Part of a small language model's weights: biases, tied embeddings.
MLP neurons of a small language model. Each row is named by its layer, matrix (up: input weights) and neuron, and shows model dimensions 112-175. Each number is 128 + 32 x the weight over its row's rms, rounded and kept within 0 to 255.
After each neuron's rows, "fires after" lists the tokens most often just before its 100 highest values on Wikipedia text that the model never trained on; "fires on" lists the tokens most often at its 100 highest values on Wikipedia text that the model never trained on. A number after a token or word is its count.

L8.up134 [ 92 144  86 130 142 161  77  93 121 206 134  40 127 132 170 107  77 126 109  67 156 147 197  78  90  80 103  86 101  59  98  87 186 157 144  86 159 120 133  99 130 130  82 125 162 126 111  88 170  97 179 132 130 139 133 110 121 197 135 122 163 124 138 107]
fires after: "\n" 35, "." 32, " In" 9, "In" 5
fires on: " In" 38, "In" 35, " " 9, " in" 8, " the" 5

L7.up86 [112 167 109  92 151  98  38 119 138 159 143 115 133 161 146  73 134  97 115 116 139 137  69 127 163 163 153  93 141 175 110 155 122 121 125 130 135 131 133 100 125 119 144 128 157 134  71 154 122 112 129 124 129 119 129 147 143  80 165 173 208 105 188 129]
fires after: "0" 48, " W" 6, " Vo" 4, "K" 4, "C" 4
fires on: "0" 35, "2" 13, "id" 9, "W" 6

L5.up747 [ 84 150 150 124 111  89 119  78 153 157 151 127  95 118 110 101 138 110 145 125 130  81 128 126 127 117  98 187  80 166 105 113 179 139 142 141  66 149 128 171 136  93 136 117 147 110  67 129 107 131 113  88 138  83 109 162 144 118 162 130 137 122 140 134]
fires after: "\n" 52, "ur" 6
fires on: "\n" 54, "age" 5

L4.up1259 [ 82 162 121 129 244  98 169 115 173 113 101  74 137 145 108 117 126  95 117 129 140 148  99  62 102 136  68 143 153  93  94 166 129 107  72 127  99 139 148 118  94  97 158 149 103 100 162  96 119 150 126 163 132 189 119  82 161 148 144 101  82 133 104 157]
fires after: "9" 31, "0" 21, "1" 11, "2" 8, "7" 6
fires on: "1" 25, "," 18, "9" 17, "2" 10, "6" 7

L7.up1554 [126 125  91  51 102 100 139 105 155 149 143  80 168 133  95 163  90 108 102 132  95 103 165 174 124 146 122 124 113 141 114 182  96 171 111 134 181  93 183 161 117 108 166  99 163 117 210 153  93 111 144 186 142 111 121 134 184  79 127  76 144  81 101 153]
fires after: "2" 33, "9" 21, "," 7, " He" 6
fires on: "0" 35, "." 17, "1" 11, "3" 9, " made" 5, "6" 4

L4.up1571 [157 181  84  86 151 137  96 156 117 134 163 154 137  87 167 130 132  83 149  83 143  92 172 141 125 149 118 105 144 111 157 171 150 145 111  58 151 129 144  70 110 181 105 158 201 109 111 144 168 190 124  59 123 168 121 201  88 141 152 165  75 153 117  93]
fires after: "." 49, " in" 14, " " 10
fires on: "5" 24, "ro" 15, ")" 15, "'" 6, "0" 6, "9" 5

L8.up1023 [118 143 133 140 113 104 192  71 160 141 104 130 192  88 135 130 132  97  98 142 146 124 115 177  69 111  80  61 113 148 113 180 112 144 183 139 149  61 173 143 140 146 110  90 106 125 100 130 163  94 182  85 164 107 132 121 102 108 171  81 137  79 139 133]
fires after: "1" 15, "-" 11, "2" 11, "8" 9, " " 8, "′" 7
fires on: "." 26, "1" 24, "0" 8, " Years" 6, "ed" 5, " and" 5

L7.up1444 [ 93 101 108 132  97 133 116 120  95 108 157 117 133 176 122  77 105 160 114 153 188 177 127  63 124  66  93 160 124  83  88 174 165 126 147 141 161  95 148  99  74 161 152 196 144 145 157 113 164 101 137 115 161  71 174 123  88 118  90 130 118 142 148  61]
fires after: " " 45, "\n" 20
fires on: " |" 41, " " 27, "-" 9, " in" 5, "." 5, "," 4

L7.up17 [124 159 162 110 176  97 170 119  91 144 175 171 101 139 133 161 167 163 105 106 189 189 157 151 116 132 159 125 123 117 145 194 209 137 133 177 184  72 122 128 128 145 192 116 152  95 103 141 158 164  79 125 122  85  88  96 145  84 110 162 140 121 125 133]
fires after: " " 50, "\n" 11, " (" 6, "–" 4
fires on: "2" 65, " to" 9, " Al" 4

L5.up524 [ 91  98  87 181 102 166 147 139 131  90 112  56 157  83 121 150 117 120 114  82 146 142  76 162 171 177 121  60 126  79 116 141 135 137 116 111 109 126 148 125 131 112 116 141 146 134 161  79 150 127 147  78  77 140 131  92 176 174 123 115  85  76 107 148]
fires after: " re" 35, "habi" 6, " Arch" 5, "tro" 5, " anti" 5
fires on: "-" 18, "s" 17, " " 10, "it" 9, "lit" 7, "leg" 5

L7.up1018 [117 158 147 126 155 161 122 116 126 104 103 209  96 122  80 114 170  92 146 142 129  60 134 154 112 105 141 133 149 146 131 176  90  94 149 156 119 104 135 116 100  97 107 166 111 126 110 108  99 137 141 118 121 142 140 115  64  86 119 137 149 134 131 136]
fires after: "2" 28, "1" 24, "0" 22, "9" 10
fires on: "0" 34, "9" 24, "1" 16, "8" 4, "2" 4

L8.up216 [108 115 104 111 140 101 150 118 119  70 115  74 176 131 100 151 163 160 127  82 187  64 146 130 122  86 193 156 198 128 108 148 153 116 137  76 203 141 140 172 214 129 116 140 191 200  68 140 118 180  97  94 107 133 109 133 178 115 115 109 154  57 133 114]
fires after: "2" 51, "1" 24, " " 19, " (" 4
fires on: "0" 48, "9" 17, "4" 7, "1" 7, "2" 5

L4.up1550 [ 73 116 167 128 145  65 112 139 154 106 116 125 141 126 161 166 171 101 135 174  91 120 149 192 142 153 111 190 118 168 190 130 100 150 131 148 132  85 116 143 133 133 114 106 157 136 120 145  92  94 163 147  74 111 113 141  82 161 109 141  86 172 135 166]
fires after: "0" 21, "1" 15, "9" 10, "2" 8, "5" 7, "8" 6
fires on: "0" 54, "5" 11, "lam" 5, "8" 4

L7.up1411 [142 107  75 169 184 153 144  97  96 151  97 130 131  73 188  89 149 152 211 104 138 145  95  90 177 122 100 128 125 192 112 173 110 166 108 138 139 131 202 161 125 183 134 150 114 120  88 140  54  76 116 109 183 170 126 160 157 140 167  96  82 139 159 132]
fires after: "9" 73, "1" 8, "8" 6, "0" 6
fires on: "7" 29, "9" 26, "8" 18, "1" 12, "5" 5, "3" 4

L8.up735 [123 107 121 129  94 114 106 103 122 136 105 139 147 108 125 179 134  75 162 146 129  79 145 122 119  99 164 124 125  89 103  86 118 162 125 140 225 143 165 133  97 167  93 165 131  98  90 153  98 153 123  64 165 138 159 110 166  43 139 189  86 147 141 169]
fires after: " " 77, "2" 10, " (" 7
fires on: "1" 59, "2" 22, "0" 10

L8.up230 [128 111  88 125 146 129  58 139 174 155  85 169 130 169  98  63 131 163 138  99 173  92  76 146 107 165 124 132 119 134  96 148 119 164 121 122 147 188 146  81 105 153 147 133 142  70 164 151 156 117 105  94  83 122 136 126 160 121 155 121 114 109 120 194]
fires after: " on" 24, "On" 20, " On" 14, " March" 6, " Released" 5, " April" 4
fires on: " " 88, ":" 5

L5.up1398 [149 107 152 128  71 135  74 147 135 220 149 128  85  82 132  46  47  99 120 106 189 103 212 108 103 119 135 127 130 102 170 124 137  87 101  67  92 166 152  63 154 121 160 153  65  86  72 159 139 101 110 121 140 150 118 160 142  96 129 131 160 121 169 170]
fires after: " in" 57, " of" 17, " " 6, " In" 5
fires on: " the" 48, " " 20, " con" 4

L8.up1307 [104 141  71 150 127 190 173  89  92  99 147 106 170  72 118 126  94 164 113 118  95 120 126  98 164 164  97  93 159 123 116 179 146 172 139 123 143 176 140  46 149  65 121 187 153 184  89  91 128 131 140 111 130 102 133  98  89  94  55 128 192 102 119 131]
fires after: " |" 51, " in" 6, " Al" 5
fires on: " " 60, " in" 14, "-" 9

L8.up641 [ 58 129 159 132 113 118  86 124 155 160 136 119 172 102  96  89 151 113 141 117 150 128 113 131 136 103 143 102  83 115 130 135 145 152 130 139 167 159 131 182 211 151 126 136 181 152 107 169  89 136 147 123 171 108 127 104 164 113 125 164 100 156  85 149]
fires after: "0" 51, " |" 16, " /" 10
fires on: "2" 37, " (" 19, " " 18, "\n" 10, "1" 9, "0" 4

L8.up1176 [ 82 165 110 108 161 119 126 135 121 172 114 103 157 106  92 106 107  95  92 135 155  80 134 166 107  82  95 109 198 138 170 139 175 116 181  92 129 157 154 100 233 142 142 151 136 159 146 117 114 164 133 196  97 180  76 132 135  82 176 100  88 133 114 119]
fires after: " |" 29, ")" 12, " (" 9, " ft" 7, "." 4, "," 4
fires on: " " 35, "\n" 20, " (" 9, " E" 7

L4.up850 [ 49 131 172 117 143  88  90 152 150 128 107 117 124 211 125 116 150 133 103 160 120 148 110 182 135 119 159 103 112 144  77 118 140 127  91 139 146 159  29  74 126 105 133 157 155 142 123 120  99 115  97 143  78 118 128 146 170 102 132 124 104  91  90 183]
fires after: "4" 24, "3" 17, "2" 9, "5" 6, " one" 5, "1" 5
fires on: " of" 13, " |" 12, "0" 11, "4" 11, "5" 9, "7" 8

L4.up385 [102 134 120 158 186 137 116 120 148 148 156 115 114 113 112 135 122 120 175 171  84 153  83 110  64 168 178 118  58 110 154 138 166 213 136 134 116 100  83 178 110 136 129 112 174 136  92 116 149 189  56  85  81 127 156 142  51 117 161 134 174 157 119 154]
fires after: " " 68, "1" 12, "-" 6, "2" 6
fires on: "2" 23, "1" 22, "7" 16, "3" 8, "0" 7, "5" 6

L8.up1263 [106 126 129 179  78 153 111 159 158  92 150  65 195 150 109 165 106  80 125 130 123 161 142  85  92 163 154 115 119 196 134 135 118 150  78 173 134 122  78 123  90 115 144 128 152 120  80  97 132 145 111  98 142 166 108  97 125  87  91 138 108 150  57 160]
fires after: " |" 62, "1" 11, " " 10, ";" 7
fires on: " " 77, "–" 12, "2" 10

L5.up754 [ 99 123 145 178 128  89 133 126 169 148 151 145  92 198 104 114 117 101 132 146 183 107  89 143 184 112 159 113  96 105 137 164 168 159 102 188 115 123 137  75 122 113 115 194 158 112  28  62 115 105 183  88 141 154 157 124 126 141 120 154 121 101 123 174]
fires after: " " 61, "–" 17, "-" 6, "," 6
fires on: "2" 28, "0" 21, "1" 10, "GB" 7, "3" 6, "5" 4

L7.up347 [108 151  95 101 146  95 123 151 158 108 165  88 192 142 167 145 159 107 153  84  76  87 118 139 116 125 114 165 104 141 125 154 129 164 143  97 125 112 124  82 164 121 142 159 139  98 130 149 149  98 115 108 157 145 140 100 138 174 123 131 165 106 119 163]
fires after: " " 36, "1" 22, "," 8, "." 8
fires on: "1" 32, "." 23, "5" 13, "2" 10, "4" 4

L4.up737 [112 164  77 140 140 148 134  75 125 155 175 130 151 135 110  97 123  92 145  94 101 154 118 135 173 121 103 129 140  95 131  75 189 126 133 141 137  98 184 119 119 168 140 116 166  63 151 146 131 195 143 125 193  79 121 116 117 133  84 175 161 167 153 131]
fires after: " " 59, " (" 11, "1" 4
fires on: "1" 30, "2" 12, "0" 9, "6" 9, "8" 8, "5" 7

L8.up802 [102 114 126 154 125 138 130  98 109 132 139 133 107 182  91 117 170 114 123 121 139  82 119 143 108 123 106 123 174 139 125  79 106 118 190 153 105 151  86 104 119 134 158  77 156 116 100 105 121 112 174  72  97 127 105 144 130 156 183  87 116 165 154 184]
fires after: "9" 45, "0" 18, "8" 16, "7" 7
fires on: "9" 25, "4" 21, "1" 18, "7" 10, "6" 6, "ro" 5

L8.up721 [ 80 130  81 140 129 103 140 118 149  85 145  88 165  91 146 100 139 116 126 163 129 142  29 110 139 177  69 144  92  85  83 168 146  48  71 107 131 164 122  83 144 179  93 126 156 142 118 121 174 107 148 168 121 151  80 120 150 119  91 111  79 131 104 157]
fires after: " " 52, "1" 11, " |" 6
fires on: "1" 18, "8" 13, "2" 11, " place" 10, "3" 10, " " 10

L7.up460 [143 133 109  96 132  72 154 103  99  75 138 132 146 126 148 159 134  74 105 187 119 169 132 113  95 103 137 125 119 146 191  96 162 128 126 116 130 139 112  99 120 113 137 148 172 128  51 149 114  93 134 149 143 156 148 105 136  79  99  59 147 123  70 178]
fires after: " " 60, "0" 15, "1" 7, "2" 6, "9" 6, " (" 4
fires on: "1" 62, "0" 15, "2" 7, "9" 6, "8" 4

L4.up1450 [ 86 115 181 124  68 156 126 165 171 104  85 198 147 112  77 185 116 120 150 113 160 101 120 161 156  84 121  70 131 116 166 102 131 138 136  86 120 152 115 116 172 153  46 138 131 101  79 182  69 154  98  99  74 140 110 129 130  88  82 172 159 161 127 134]
fires after: "," 42, " (" 7, " +" 6, ":" 5, "–" 5, "4" 4
fires on: "0" 28, "3" 13, "1" 11, "2" 7, "8" 6, "5" 5

L7.up606 [101 163 183 111  85  55  97 150  91 146 117 111 172 134 111 130 144 105 123 105 127  90  98  95 104 144  99  84  79 149 136 151 131 121 195  74 139 110 130 110 200 152  99 130 208 132 110  92 125 100 146 181  76 141 133  83 156 112 123  68 140 185 104 188]
fires after: " " 42, " (" 9, " November" 9, " December" 7, " August" 7, " March" 7
fires on: " " 48, "2" 35, "1" 16

L8.up69 [173 120 140 114 112  66  94 174  73 167  90  97 132 119 182 152 107 124 100  56 124 121 165 119  78 127 148 146 124 116 193  85 189 134 105 103 102 161 133 118 165  70 121 119 168 133 200 110 152 163 118  84  92 133 122 118 185  83  87 129 159 110  73 139]
fires after: " |" 41, " " 7, " (" 7, ":" 5, "." 4, "–" 4
fires on: " " 40, "1" 16, " E" 4

L8.up962 [ 91 121 153 131 105 144 143 165 106  96 137 113  92 122 102  86 124 113 173 171 122 123  83 105 153 130 114 146 131 100 141 147 120 123  95 147 112 137 101  96  83 125 104 113 157  83 134 127 203  96 148 122 157 138 104  72 203 130  99 121 179 151 128 141]
fires after: "2" 24, "0" 20, "9" 17, "1" 17, " " 8
fires on: "0" 34, "1" 18, "9" 17, "8" 7, "3" 5, "7" 4

L5.up850 [ 98 115 146 139 139  98 120 154 104  84 160 140 117 132 205  95 144 139 188  83 168 100 135 157 128 131 167 146 170  89 124 170 109 115  96  90 119 134 125 101 129 105 158 192 126 113 188 107 103 127 103 108  73 175 124 117 151 103  95 158 175 114  96 128]
fires after: " of" 18, " in" 12, " on" 12, " for" 12, "″" 10, " " 7
fires on: " a" 35, " the" 11, "N" 10, " " 8, " an" 4

L8.up1492 [108 127 166 107 137 149 143 161 105 133  61 103 140  48 187 163 220  92 125  92 122 134  84 120 119 138 188  76 114 106 116 169 116 177 168 112 118 101 122 124 111 188  78 125 145 111  75 124 131 121 143 117 109  86 157 183 169  58  74 115 125 179 183 129]
fires after: "2" 18, "0" 12, "9" 8, "5" 8, "3" 7, "," 7
fires on: "–" 57, " " 14, "0" 9, "\n" 8

L7.up1296 [149 165 147 119 182 124  80 124  70 139 225 114 117 122 157  76 168 137 148 112  90  98 131 127 110 156 145 143 124 146 142 167 103 157 177  80 191 135 113 118 113 108 120 128 125 193 154 124 168  84 130 129 135 156 106  91 122 126 102  87 126 152 116 197]
fires after: " in" 46, " the" 15, " In" 9, ":" 4
fires on: " " 96

L4.up39 [167 137 125 111 118 114 100  71 163 113 113 103 129  96 148 130 123 155 107 153  91 111 182 102 147 120 107  90  72  77 111  97 146 129 130 154 152 144  91 133 123 134 110 124 144 193 160 160 124 163  96 138 163  99 152 100 165  98  98 140 134  89 136 137]
fires after: " |" 48, "---|---|---|---|" 12, ":" 12, "s" 6, "\n" 6, "|---|---|" 5
fires on: "\n" 100

L5.up949 [102  79 121 163 112 128 156 110  85 164 147  54  86 188 178 173 141 139  87 144 122 102 102 124 122 103 114  86  99 151 157 127  88 151 129 157  88 138 144 146 115  95  99 166 209 126  90 146 170  79 193 155 151 163 102 160 126 139 143 102 104  74 145 177]
fires after: "," 52, " Mar" 12, " Dur" 12, " " 10, "°" 5
fires on: "1" 23, "ing" 14, "9" 9, "8" 7, "2" 6

L7.up1560 [125 163  91 137 129 137 101  65 154 126  54 142 147 182 161  76 175 136 130 110 164 141 116 182 110  52 111 143 112 112 142  89  98 103 130 155 108 125  89  94  67 170 109 113 189 184 179 151 131 101  98  88 174 114 101 136 131 151 155 203 131 125 132 159]
fires after: " " 59, " |" 15, "-" 5
fires on: "s" 19, "\n" 17, "t" 16, "st" 9, "d" 6, "ed" 5

L8.up1105 [132 162 133  72 169 136 144 130 158 138 126 155 165 136 102 122 143 141 127 105 109  87  96  94 108 123 108 124  95 134 158 198  76 107 185  75 173 115 111 160 165 134 112 180  96  99 111 157 139 126 113  94 102 122 149 121 139 124 141 195 160 164 157 138]
fires after: " in" 34, "-" 15, " of" 10, " June" 4
fires on: " " 88

L4.up1346 [129  61  89  69 128 154 117 109 176 195 125 160 141 144  66 177  71 117 129  89 158 107  76 109  69 148  68  77 176 157 133 171 118 111 128 149 103 114 110 116 173  82 120 132 118  94 199 113  99 155 112 101 106 116 153 123 127 134 133 138 199 118 103 141]
fires after: " on" 30, "On" 17, " On" 12, " of" 5
fires on: " " 80

L4.up961 [ 93  87  69 195  66  56  82 104  86 127 122 138 168 164  89 171 122 156  68 177 156 125 102 119 157 111 148 153 116 126  46 124  60  87 144 142 155  86 124 170  71  93 144 178 127  52  70 138 155 116  73  87 162  95 172 106 118 115 134 165 105 145 155 125]
fires after: " " 46, "s" 8, "\n" 7, " (" 5, " Port" 4
fires on: "o" 46, "ro" 10, "bo" 8, "\"" 7, "pe" 4

L4.up1022 [137 126 143  87  93 155 101 148 176 137  78 107 120 109 160 161 152  79 153 188 138 148 171 108  75 101  64 154 113 140  85  71  61 102 140 115 130 146 140  78 105 118 157 115 223  89 107 140 172 151 139  85 148 148 147  78 163 148 132 173 201 159 155  95]
fires after: "0" 30, "2" 26, "9" 16, "1" 13, "8" 4
fires on: "0" 30, "2" 21, "5" 11, "3" 9, "4" 7, "1" 5

L7.up1507 [102 149 131 171 108 136 126 116 137 133 176 110 101 142 103 136 151 112 114 129 124 137 168 139 101 178 142 129 126 158 119  86 102 149  98 180  86 145 136 121 182 159 154 182 132 115 155 109 102 143  96 123 161 143 188 127 140 116 152 125  79 128 112 117]
fires after: "\n" 56, ")" 12, "\"" 6, " " 5, " ARG" 5
fires on: "|" 48, " |" 39, "-" 8

L5.up635 [130 130 118 126 135 143  98 142 111 146 145 140 139 162 119 183  81 145 100 111 123 103 171  85 161 157  54  83 107 124 160  82 108  90  72 110 111 140 174 173 177  95  95  61 114 133 106 119 197 150 124  83 128 141 131 160 162 165 169 148 140 127 158 107]
fires after: "In" 28, " In" 17, " since" 8, " early" 5, " From" 4, " of" 4
fires on: " " 77, " its" 9

L5.up1498 [104 146 101 129 115 108 139 111 171 154 123 141 144 113 136  51 165  73 203 117 169 120 115 122 117 132 127 142 136 103 147 154 148 156 152 118 146 187 118 163 167 137 167 109 124 146 134 185 122 105 137 159 133 119 110 193 158  71 102 124  80 120 199 151]
fires after: "\n" 28, " =" 15, " member" 6, " one" 6, " (" 4, "-" 4
fires on: "\n" 35, " of" 13, "American" 8, " a" 6, "t" 5

L4.up904 [174 112  92 160  58 142 194 134  99 152 126 118 148 118 120 111 150 137 194  95 135 133 109 121 102 184 105  60 131 115 134 131  92 122 125 149 129 158  91 155 121 132  99 114 158 101  71 149 140 105 126  92 150 145  81 144 172 126  81 158 137  98 172 132]
fires after: " " 56, "-" 10, "." 10, " $" 5, " p" 4
fires on: "1" 35, "2" 24, "3" 13, "5" 5

L4.up1401 [144 121  89 100 162 135 121 148 124 108 125 156 122 182  99 133 199  95  71 140 124 103  72 100 117 160 163 166 147  94 112 125 124 183 164 127 157 122 106 137 175 179  95 103  61 123 134 184  77 124 141  73 126 129 149 144 117 153 116 123 181 144 110 151]
fires after: "9" 19, "0" 18, "6" 17, "7" 11, "2" 7
fires on: "5" 24, "7" 16, "9" 11, "3" 11, "2" 8, "1" 8

L8.up1120 [108 160 143 139 100 103 114 130 145  58 150 160 170 113  98  96 104  78  89 175 120 133 111 111 114 137  96 187 118 205 178 152 111  85  85 114 142 127  73 119 227 165 156 107 148 143 158 124  67 118  72 116  61 133 151 161 145 140 130 120  89 167 122 138]
fires after: "4" 21, "0" 19, "2" 14, "1" 11, "6" 8, "5" 7
fires on: "." 57, "," 10, ":" 10

L5.up509 [164 161 127 123  76 124 158 140 144 113  98  93 137  77 136 124 196 143  97 148 121 149 103 168 111  41  71  82 150 114 107 141 157 110  98 168 119 131  65 110 107 142 131 137 148 165 110 154 117 120 110  86 149 140 140 170 155 121 120 140  95  96 141  60]
fires after: "." 88
fires on: "\n" 95

L7.up722 [153 230 127 133 123 133 120 141  95 202 163  98 138 131 131 124 174  73 163 164 155 140 100 116  91 109 129 103  75 146 120  76 138 182 115 171 170 103 102 116 166  90 160  92 229 152  83  99 117 122  86 132  95 113 168  70 185  75 119 160 148 116 158 145]
fires after: " " 100
fires on: "2" 100

L4.up1376 [ 82 159 150 133 172  93 153 115 190 112 126 150 103 122 120 175 170 105  91 134 113 121  97 104 150 140 164 148 148 134 111 104  55  88 195  93 154 120 142 182 133 132 166 152 160 150  91 140 124 158 171 139  65 133 132 129  73 141 146 162 137 164 188 137]
fires after: "9" 33, "2" 10, "0" 8, " part" 6, " K" 4, "," 4
fires on: "9" 45, " of" 13, "3" 9, "y" 8, "s" 6

L8.up1387 [111 122 140 134 140 159 115 142  97 155 160 149 163 105 140 100 159 153 122 120 116  98 104 130 115 164 150 124 136 103 161 122  98 161 141 117 147 136 174  75 176 155 133 163 139 140 134 178 137 143 143  73 207 116 159 120 146 164 190 114 125 163  96 145]
fires after: "\n" 64
fires on: "|" 52, "-" 12, " |" 10, "." 5, " as" 4

L4.up394 [197 152 114 169 150 131  80 107 128 132 128 131 115 136 174 131 152 174 116 132  92 100 177 139 147  93 172 183 205 128 147  91 106  76 129 134 107 169  92 122 185 164 116  83 120  76  92 164 104 126 172 104 115 133 134  72 145 115 179 123 141 132 108 171]
fires after: "9" 30, "0" 19, "8" 5, "6" 5
fires on: "9" 60, "6" 7

L5.up735 [ 90 119 131 133 173 136 148 102 125 110 157 118 113  75 155 145  94  59 125  95 117 109 116  85 117 222  87 113 130  94 152 152 152 174  86 128 142  98 139 156 176 131 174 139 163  85 117 120 134 169 151 102 139 117 132 131 184 130  71 227 153  85 158 125]
fires after: " to" 31, " co" 12, " can" 10, " could" 6, " would" 6, " not" 4
fires on: " " 39, "-" 17, " not" 8, " of" 6, " in" 5, " to" 4

L8.up1082 [ 81 142 118 138 183 113 130 152 178 127 136 157 117 121  97 113 132 120  62 177 117 158 130 158 126 152 109 145 101 110 116 106 158  33 170 118 112 127 150 159 126 112 180 137 108 146 153  89  89  94 178  86  76 125 121 148 130 103 166 134 162 133 154 138]
fires after: "9" 48, " " 21, "0" 10, " Ph" 8, "–" 4
fires on: "9" 23, "5" 20, "6" 12, "1" 11, "." 9, "y" 8

L4.up40 [127 138 150 125 154 111 125  94 150 170  81 143 157 113 109 123 144  85 161 139 146 204 125 132 147 155 159  79 134 198 142 147  78 195 179 133 123 110  94 113 171 155 144  97 138 189 139 132  70  73 201 119 138  84 113 209  89  70 177 165 104 114 171 123]
fires after: "2" 32, "0" 17, "1" 13, "3" 9
fires on: "0" 38, "4" 15, "5" 8, "ed" 7, "1" 7, " with" 7

L7.up1034 [ 72  73 115 128 124 113 133 174 175 136  83  82  92 153 114 102 144 165 163 112  92 116 116 167  87 157 127 130 115 107 121 156 105 166 148 164 138 107 137 117 158 163 131 131 136  29 156 144  93  86 226 115 127  71 122 151 151 188 179  85 160  92 124  95]
fires after: "–" 39, "9" 30, "," 8, "-" 5, "." 4
fires on: "3" 31, "2" 19, "7" 18, "1" 17, "4" 4, "ed" 4

L7.up1350 [175 159  73  99 138 108 175 136 146 108  91  69 162 134 100 106 176 122 148 241 126  43 120 124  44 122 175 134 152 128 105 146  91 163 142 129 131 152 118 134 167 142 105 127 199 152 118 167 143 121 158 119 147 140 108 148 159 142 152 140 137  79 185 176]
fires after: "," 27, "9" 23, "0" 19, "′" 10, "2" 8, ":" 5
fires on: "0" 30, "4" 22, "2" 14, "6" 8, "9" 6

L8.up516 [ 67 128 168 136 179 128 126 162 127 140 135 135 153 184 127 132 135 126 125 131 110  93 139  88 175 119 161 160 150 148 144 136 109 126 105 124 141 111 136 161  96 198 101 106 141  74 117 135 144 176 127 111 164  88 112 165 151  48 129 132  95 148 166 140]
fires after: "0" 48, "9" 36, "1" 4, "8" 4
fires on: "1" 36, "0" 18, "7" 15, "8" 13, "5" 12

L8.up78 [ 94 171 173 135  78 176 129 131 133 140 147 122 114 106 145  79 143 100  83  79 110  93 141  54 108 107 101 114  95 107 110 155  94 105 130 130 131 144 106 149 104 134 120 104 180 114 127  83 157 138 114  95 153 171 101 151  95 159 143 152  82 113 200 122]
fires after: " " 36, "–" 10, " (" 9, " in" 5, " Con" 4
fires on: "0" 54, "d" 15, "s" 13

L7.up600 [ 52  75 146 121 141 117 130 116 150  90 102 154 145 138 151 142 148 118 127 171  83  82 138  98 119 151 136 129 145 160 166 139  90 184 112 133 153 142 173 135 139 127 130 129 183 128  97 120  32 167  99  61 144 131 122  94 104 123 191 154 128 159 127 157]
fires after: "9" 47, "0" 47
fires on: "2" 22, "1" 20, "5" 11, "8" 10, "0" 10, "9" 9

L8.up713 [ 57 101  91 141  96  90  81 108 158 125 104 138 143  94 159  90 199 159 104 100 134 184 194 110 126  97 122 113 185 145 131 131 128  93 139 153 166 127 146 132 122 126  83 181 115 120 197 201  90 160 109  89 110 115 119  75 170 131 198  90 141 145  89 114]
fires after: "\n" 44, " named" 4, " consist" 4, "s" 4
fires on: "=" 21, "-" 15, " after" 5, "ed" 5, " would" 5

L8.up262 [113  93 149 139 169 131  99 107  97 167 141 116 130   4 147 154  56 128 115 141 110 157 121 128  63  85 131 127  91 115 122  98 141  90 116 133 186 194 127  94 134 120 134 180 169 140 170  99 131 153 150  92 149 103  94 130 158  87 148 139 118 123 105 142]
fires after: " |" 33, ":" 20, " April" 4
fires on: " " 50, " \"" 38, " (" 4